{"n_head": 2, "vocab_size": 2269, "norm_place": "pre", "init_std_qkv": 0.0366, "lr_head": 0.0152, "schedule": "wsd"}
MLP neurons of a small language model. Each row is named by its layer, matrix (down: output weights) and neuron, and shows model dimensions 64-191. Each number is 128 + 32 x the weight over its row's rms, rounded and kept within 0 to 255.
After each neuron's rows, "fires before" lists the tokens most often just after its 100 highest values on Wikipedia text that the model never trained on. A number after a token or word is its count.

L9.down31 [160 112 112 139 117  97  85 117 132 136 145 172 153 137   0 127 151 133 134 121 120 165 113  93 118 117 156 129 140 115 148 151 142 123 145 129 147 141 136 255 129 128  85 110 120 122  96 155 155 127 146 156 134 134 139 139 155 121 143 154 126 103 132 124 121 136 133  69 102  96 157 162 120 133 126 136  88 189 140 139 107 130 129 142 109 106  94 142 129 175 113 150 100 128 150 147 140 123 120 120 121 110 117 136 109 140 121 112 177 102 119 133 154 156 134 127  98 107 141 120 141 136 156 138 122 142  88 156]
fires before: "\n" 64, "-" 9

L9.down802 [158 173  91  97 149 141 159 129 130 139 183  91 101 123 133 106 146 128 158 147 126 122 165 136 106  60  86 156 161 118 114  92 118 147 149 147 129 156 125 170 116 166 129  92 152 144 113 125 152 122 164 126 149 177 140  88 123 155  67 129 160 105  98 126 109 102  86 172 118 126 165  63 137 182 130 127 101 129 155 131  72 162  85 141 192 122 103 129 170 100 122 137 102 113 211  98  69  83 164  70 140 198 124 142 167 149  81 143  88  45 123 152 192 158 192 124 135 168 156 174 162  66 195 126 105 159 220 178]
fires before: "ed" 26, "es" 9, "ing" 9, " that" 5, "t" 5, "s" 5

L5.down503 [149  98  89 163 157 107  88 136 155 119  49 125 142 123 167  87 169 119 133  97 130 123 113 133  91 165 117 127  95  82 120 130 160 125 101 111 129  83  95  30 180 131 116 183 180 141  45  91 102 143 117 164 136  22 161 127 159 116 137  84 150 164 138 111 123 168 147 201 156 105 130 143 100  87 168 190 159 135 148  73 125 126 121 131 110 140 136 139 144 182 128 116  87 138 113  99 160 142  90 101 118 114  85 144 178 100 106 149 147 133 162 161 198 165 134  55 148 126 112 128 132 108 101  66 150 153 178 157]
fires before: " |" 18, "-" 12, " by" 8, ";" 5, "ion" 4, " (" 4

L9.down215 [173 130 156 113 136  94  84 143 106 113 124 137 137 123  21 131 118 135  92 127  99 128 139  89 105 154 151 131 119 124 116 136 137 152 153 100  92 149 157 255 142 152 119 134  80  82 107 141 148 108 162 138 140 123 111 134 111 103 151 174 118 125 123  84 115 131 126  88 120 122 102 145 142 161 171 133 120 192 156 200 147 116 154 124 118 123  80 158 142 131  92 137 130 119 126 127 130  76 130 100 121 141 116  93  90 114 132 133 168 111 153 138 129 153 185 134 110 130 153 131 123 140 118  96 102 125 119 138]
fires before: "\n" 41, "-" 11, "A" 5, "===" 5, "The" 4

L9.down724 [178 139 126 160 165 133  96 156  99 165 128  94 111 135 110 208 147  95 130  92 114  97 163 147 166 156 164 143 158 147 140 138 102 157 125 179 160 134 156 195 105 140 157  97 108 135 112 145  41 131 142 124 120 108  81 134 152 147  40 173  50 117 157 130 106  94 136 101  48 126 217 110 138 177  59 184 169 139 144 114 101 126  71 147 123 106 107 115 107 169  87 145 119 133 110 133 132 102  64 124  90 114 108 198 142 168 170  55 129 136  71 107 118 155  71 171  78 156 165 127  80 111 150 112 152 208 127 146]
fires before: "ed" 48, "s" 10, "n" 5, "ing" 5, "ly" 5, "es" 5

L7.down199 [182 179 158 129 129 139  77 155 172 120 139 144 143 130  47 149 160 131 120 147 151 140 114  98 155 126 126 130  85 120 133 147 100 138 129 136 153 112 125 255 170 139  80 166 133 110 110 175 138 140 138 114 150 110 140 117 124 136 118 159  99 127 113 135  97 156 147 102 130 142  89 134 168 172 162 140 106 124 128 149 146  85  96 134  82 136  54  80 128 146 101 143 107 125 140 172 148 124 196 108  86 166 107 114 139 135 103 132 181 112 161  86 156 126 165 140  83 108  74 155 111 122 115  62 151 167 157 160]
fires before: "\n" 56, "-" 8

L4.down548 [118 154  96 122  78 134 115 161  94 129 132 126 193 162 159  96 153 157 137  64  95 164 101 112 117 183  90  57  85 138 145 115  57 156 128 117 102 110 109 106 116  93 147 152 180  84 186 190 150 139 113 156 127 128 133 151 140 150 108 148 162 174 206 123 122 134 121 115 155 117 141 120 139 101 154 139 131 168 123 137 179  67 106 124 126 166  71 154 127 170 160 106 151 147  83 121 188 116 163 162 136 106 117 114 127 174 122 181 226 172 114  85 131 109 131 119 141 110 126 102 124  96 120  98  69  93  61 164]
fires before: "\n" 89, "==" 4

L9.down530 [137 151 125 135 140 115 107 153 141 118 128 135 124 134   0 124 167 148 103 125 123 181 126 124 121 111 122 119 130 126 139 117 130 139 111 125 112 143 142 255 122 117  76 115 114 109 119 146 123 126 129 157 113 128 131 128 154 144 135 144 146 134 156 133 150 118 136 115 110 133 138 124 125 144 106 136 129 145 114 118 111 108 130 133 127 149 108 126 117 141 105 133 119 147  98 124 137 117 132 132 107 127 128 135 124 132 119 115 158 121 142 103 108 129 133 117 114 105 146 126 159 123 144 119 115 143 126 129]
fires before: "\n" 50, "-" 6

L5.down203 [135 114 117 110 110 145  89 129 140 138 141  82 136 185 155  91 152  86 137 137 161 111 106 133  63 135 173 117 164  97 136 157 124 174 119 101  91 123  74 219 116 100 151 115 148  86 169 128  84 153 135 139 132 111 127 118 145 147 109  85 110 139  85  92  71 149 132 106 112  86 126 136  57 120 161  97 184 156 172 118 116 136 153 114 144 180 114  52 133 123 109 140  99  74 134 189 134 133 189  99 150 118 130 111 154 179  83 141  65 113 132 116  99 157 131 101 150  66 134 134  64  92 159  96 131 111 199 128]
fires before: " |" 18, " place" 15, " the" 10, "ri" 4, "'" 4

L9.down93 [166 125 122 127  78 108 126 174 150 147 176 160 122 158  90 155 102 138 125  87 163 114 117 132 106 129 135 164 144 127 102  96 185 127 135 106  92 113 151 255 110 127 107 186  56 102 135 155 125 121  97 134 131 114 163 135 115 103  99 117 110 126 175 139 140 108 179 116 103 141 131  83 123 117  93 149  90 126  81 178 142 114  85 181 139  79  90 122 118 151  98 148 146 153 151 164 125  91 122 142 111 113 123 152 124 122  64 103 161 133  92  66 155 187 107  72 134 149 141 123 159  89 157 118 122 154 118 152]
fires before: "\n" 45, "-" 7

L4.down994 [178 160 123  71 190 146  76  89 151  38 159 117 144  63 109 131 147 105 113 107 169 154 175 124 102  96 146 106 128 141 145  67  85 126 112 112 114 107 127 255 143 139  97 173 124 154 170 135  92 127  92 161 119 154 119 123 149 126 108  90 153 141  42 130 118 128  73  64 131 107 100 125  82 123 139 150  94 161 134 159 162 115 194 175 154 154 133 144 128 103 100  75 155 179 130 147 158 132 179 134  97 101  99 172 137 154 151 137 146 139 122 129 100 130 177  92  99 104 105 187 132 143 139 116 126  70 122 174]
fires before: "\n" 32, " The" 18, " After" 6

L7.down351 [195 154 164 107 117 100 127 145 146 130 124 187 183 101  42 126  94 104 114 158 167 188 126 164  98 133 118 114 115 134 213 130 130 146 175 144 110 115 108 255 143 129 101 111 173  92  78 175 152 114 155 165 135 125 133 116 172  91 156 174 106  92 153 164 154 158 133  74  84 126 148 138 144 109 156 134 123 185 105 111  97 162 104 104 140 133  56 117 162 138 137 123  75 117 166 168 141 117 148  97 129 113 155 137 124 142 134 160 167 153 130  75 135 118 118 126 124 126  88 124 164 141 144 125 104 148 131 114]
fires before: "\n" 59

L8.down8 [201 152 147 108 105 110 104 176 155 138 145 167 163 101  44 137 144 113 119 147  89 163 104  93 119 129 109 135 117 125 168 139 158 161 158 128 113 101 151 255 145 104  99 109 129  59 116 158 139 129 156 164 146 136 140 101 162 153 166 181 131  94 147 173 137 143 147  81 105 113 143 139 132 167 192 121  86 153 108 162  98 122 165  90  97 141  60 118 115 165 147  82  81 125 113 183 155 104 203 160 155 149 125 126 111 141 115 173 150  86 158 117 139 147 142 143  78 101 101 108 111 113 128  92 132 107 131 131]
fires before: "\n" 60

L4.down870 [146 117 117 124 144 104  98 117 115 135  97 153 155 107 173 115 120 140 159 111 130 163 159 125  97 155 113 127  78 102 139 127 124  99 146 127  96 134 146   0 131 141  97  86 135 158 161 134  83 168 138 107 189 127 140 136 162 104 174 172 161 139 159 139 111 114  85 110 163 155 125 114 183 122 117  69 141 119 115 152 115 113 119 104 134 124 125  94  93 131 168 106 113 101  77 134 152  98 150 181 164 111 121 100 118 148 124 101 192  91 132 104 139 148 181 139 121 101 132  98 155 113 104 130 170  84 123 150]
fires before: "\n" 92

L5.down177 [113  97 121 109 150 121 108 145  84 146 100 151 144 150 196  79 153 114 150 134 142 170 138  87 116 140  98 156 115 128 124 127  79  98 159 109  78 121 177   0 122 101 114 115 190 106 175 178 111 151 148 128 151 105 136 123 141  46 153 113 181 103 166 150 157 156  89 108 179 149 157 112 138 153 107  93 111  85  96 181 154 157 166 108  97 115 105 108  95 121 159  91 105 104  65 111 121 107 137 168 139  99  82 131 144 156 166 132 153 124 105 115 147 132 184 146 129  98 115 103 125 126 103 173 123  83  98 141]
fires before: " |" 27, ":" 12, " first" 10, " third" 5

L5.down1019 [170 187  99  45 180 160  87 123 123  99 119 170 156 126 157  74 144 158  93 114 142 190 138 164 129 121 111  90 156 152 114  91  51 141 117 103 134 107 125 226 118  91 119 195 104 132 133 148 144 102 109 108 112 155 117 147 161  89  57 131 166 162 162 108 163 139  95 113 120  62 116 128 110 157 142 114 134 145 137 110 173  64 121 131  73 163  90 198 143 133 132  86 142  94  58 157 169 106 118 115 112  95 142 152  69 157 105 148 165 120  94  67 143 163 183  83 124  68 179 162  93 131 116  72 133 127 128 120]
fires before: "\n" 58, " He" 7

L5.down795 [175 157 150 114 123 110 106 148 156 122 133 168 135 128  36 117 132 128  98 179 137 183 113  70 136 157 124 113 110 168 155 136  96 184 129 125 123 131 173 255 145 128  99 118 107  90 146 170 122 127 141 176 131 121 117 127 154 106 140 147 148 129 153 140 147  87 139  60 104 134 127 107 145 184 173 133  84 177 137 129 176  69 121 100  82 119  64 117 124 168 110 102 108 102 150 175 174 131 149 138 134 126 118 164 138 103  76 172 158 120 145  79 106 130 141 126  64 132 105 111  89 142 113  72 105 142 108 147]
fires before: "\n" 71, "-" 15

L4.down738 [149 141 186 105 142 136 135 122  94 120 110 159 158 138 129  90 151 134 128  95 148 220  98 137  97 148 111 128  76 133 129 163  43 147 136 119  61 124 166  80 113 149 102 126 142 148 141 172 132 149 120 127 125 110 175  95 164 107 135 140 181 100 206 145 170 127  97  90 159 140 151 100 158 144 144 134  80 135  90 140 158  55 153 124 107 139  64 136 145 136 144  72 120 145 127 121 156  98 184 184 106 107 111 123  93 141 136 123 255  99  81  91 109 145 158 139 105 103 165 119 133  92 132 123 103 127  91 119]
fires before: "\n" 97

L4.down938 [174 104 134 128 140  91  67  76 134  44 153 133 128 116 132 159 142 163 128 138 127 127 129 115 124 140 100 126 164 191 114  51 133  70 132 110  61 108  71  24 100 111  94 135 124  83 117 185 114 137 107 136 175 101 124 124 113 134 149  81  87 125 115  79  97 110 126  97 142  96 191 101 124 134 105 157 146 158 160  95 109  53  80 145 128 125 182 111 107 110 133  86 133  79  81 135 161 140  61 119 166 103 126 108 164 149 131 140 109 104 130 140  97 158 169 131 119  83 138 140 143  80 102 124 152 117 173 116]
fires before: " |" 52, "." 11

L5.down331 [127  90 159 125  79 169 114 135 176 104 124 100 149 112  96  86 150 137  91 142 135 105 115 106 152 123 142 207 103 158 111 105 135 135  93 104 111 135 135  87  93 115 121 125 130 140 215 144 121 136  94 138 174 107 126 115 138  94 151 175 120 162 129 119 113 152 163 147 193 118  91 235  90 178 114 135 131  97 138 185 102 117 155 116 106 139 120 119 117 121 128 115 126 166 163 134 152 123 141  81 128 158 116  40 138 135  70 162 135  98 139  76 136 151 176 142 148 142 157  95 197  49  74 118 130 157 163 121]
fires before: " |" 26, ";" 6, ":" 5, "et" 5, " m" 4, " S" 4

L9.down464 [163 146 145 128 150 117 144  96 120 124 103 116 109 147  62 166 155 139 100  69 117 124 120 123 106 103 151 138 148 126 148 124 105 152 131 136 145 106 146 255 134 161 128 144 138 136 128  89 110 144 169 121  86 144 108 139 131 146 149 119 107 123 103 139 110 126 195  90 128 129 121 156 141 135 151 116 107 128 163 170 113 156 116 101 135 117  99 152 125  87 128 149 131 137  96 115 159 114 106  99 132 144 167  90 143 142 124 129 101 138 166 130 116 107 122 133 102 135 142 101 135 105 117 124 126 128 116 110]
fires before: "\n" 51, "-" 13

L4.down656 [137 162 123  78 151 136 110 156 109 139 114 188 106 110  97 136 151 130 123 113 180  86 155 163  82 118 133 152  93 104 108 197 119 177 174 172 193  69  92  54 116 109 173 157 126 158 135 144  99  88 128 131  96 159 101 148 113  92  86 157  87 152 164 142 169 144 110 142 143 164 148 128 128 158 128 134  89 112 118 174  82 169  67 136  60 135 122 187 105  60 140 151 140 163  93 151 217 144 138 105 146 145  98  82 198  92 124 117  90 166 186 106 140  94 117 163 125  96 114 104 172 139 127 144 105 108 148 111]
fires before: " |" 30, ":" 8, "==" 7, "ut" 7, "ute" 5, "ion" 4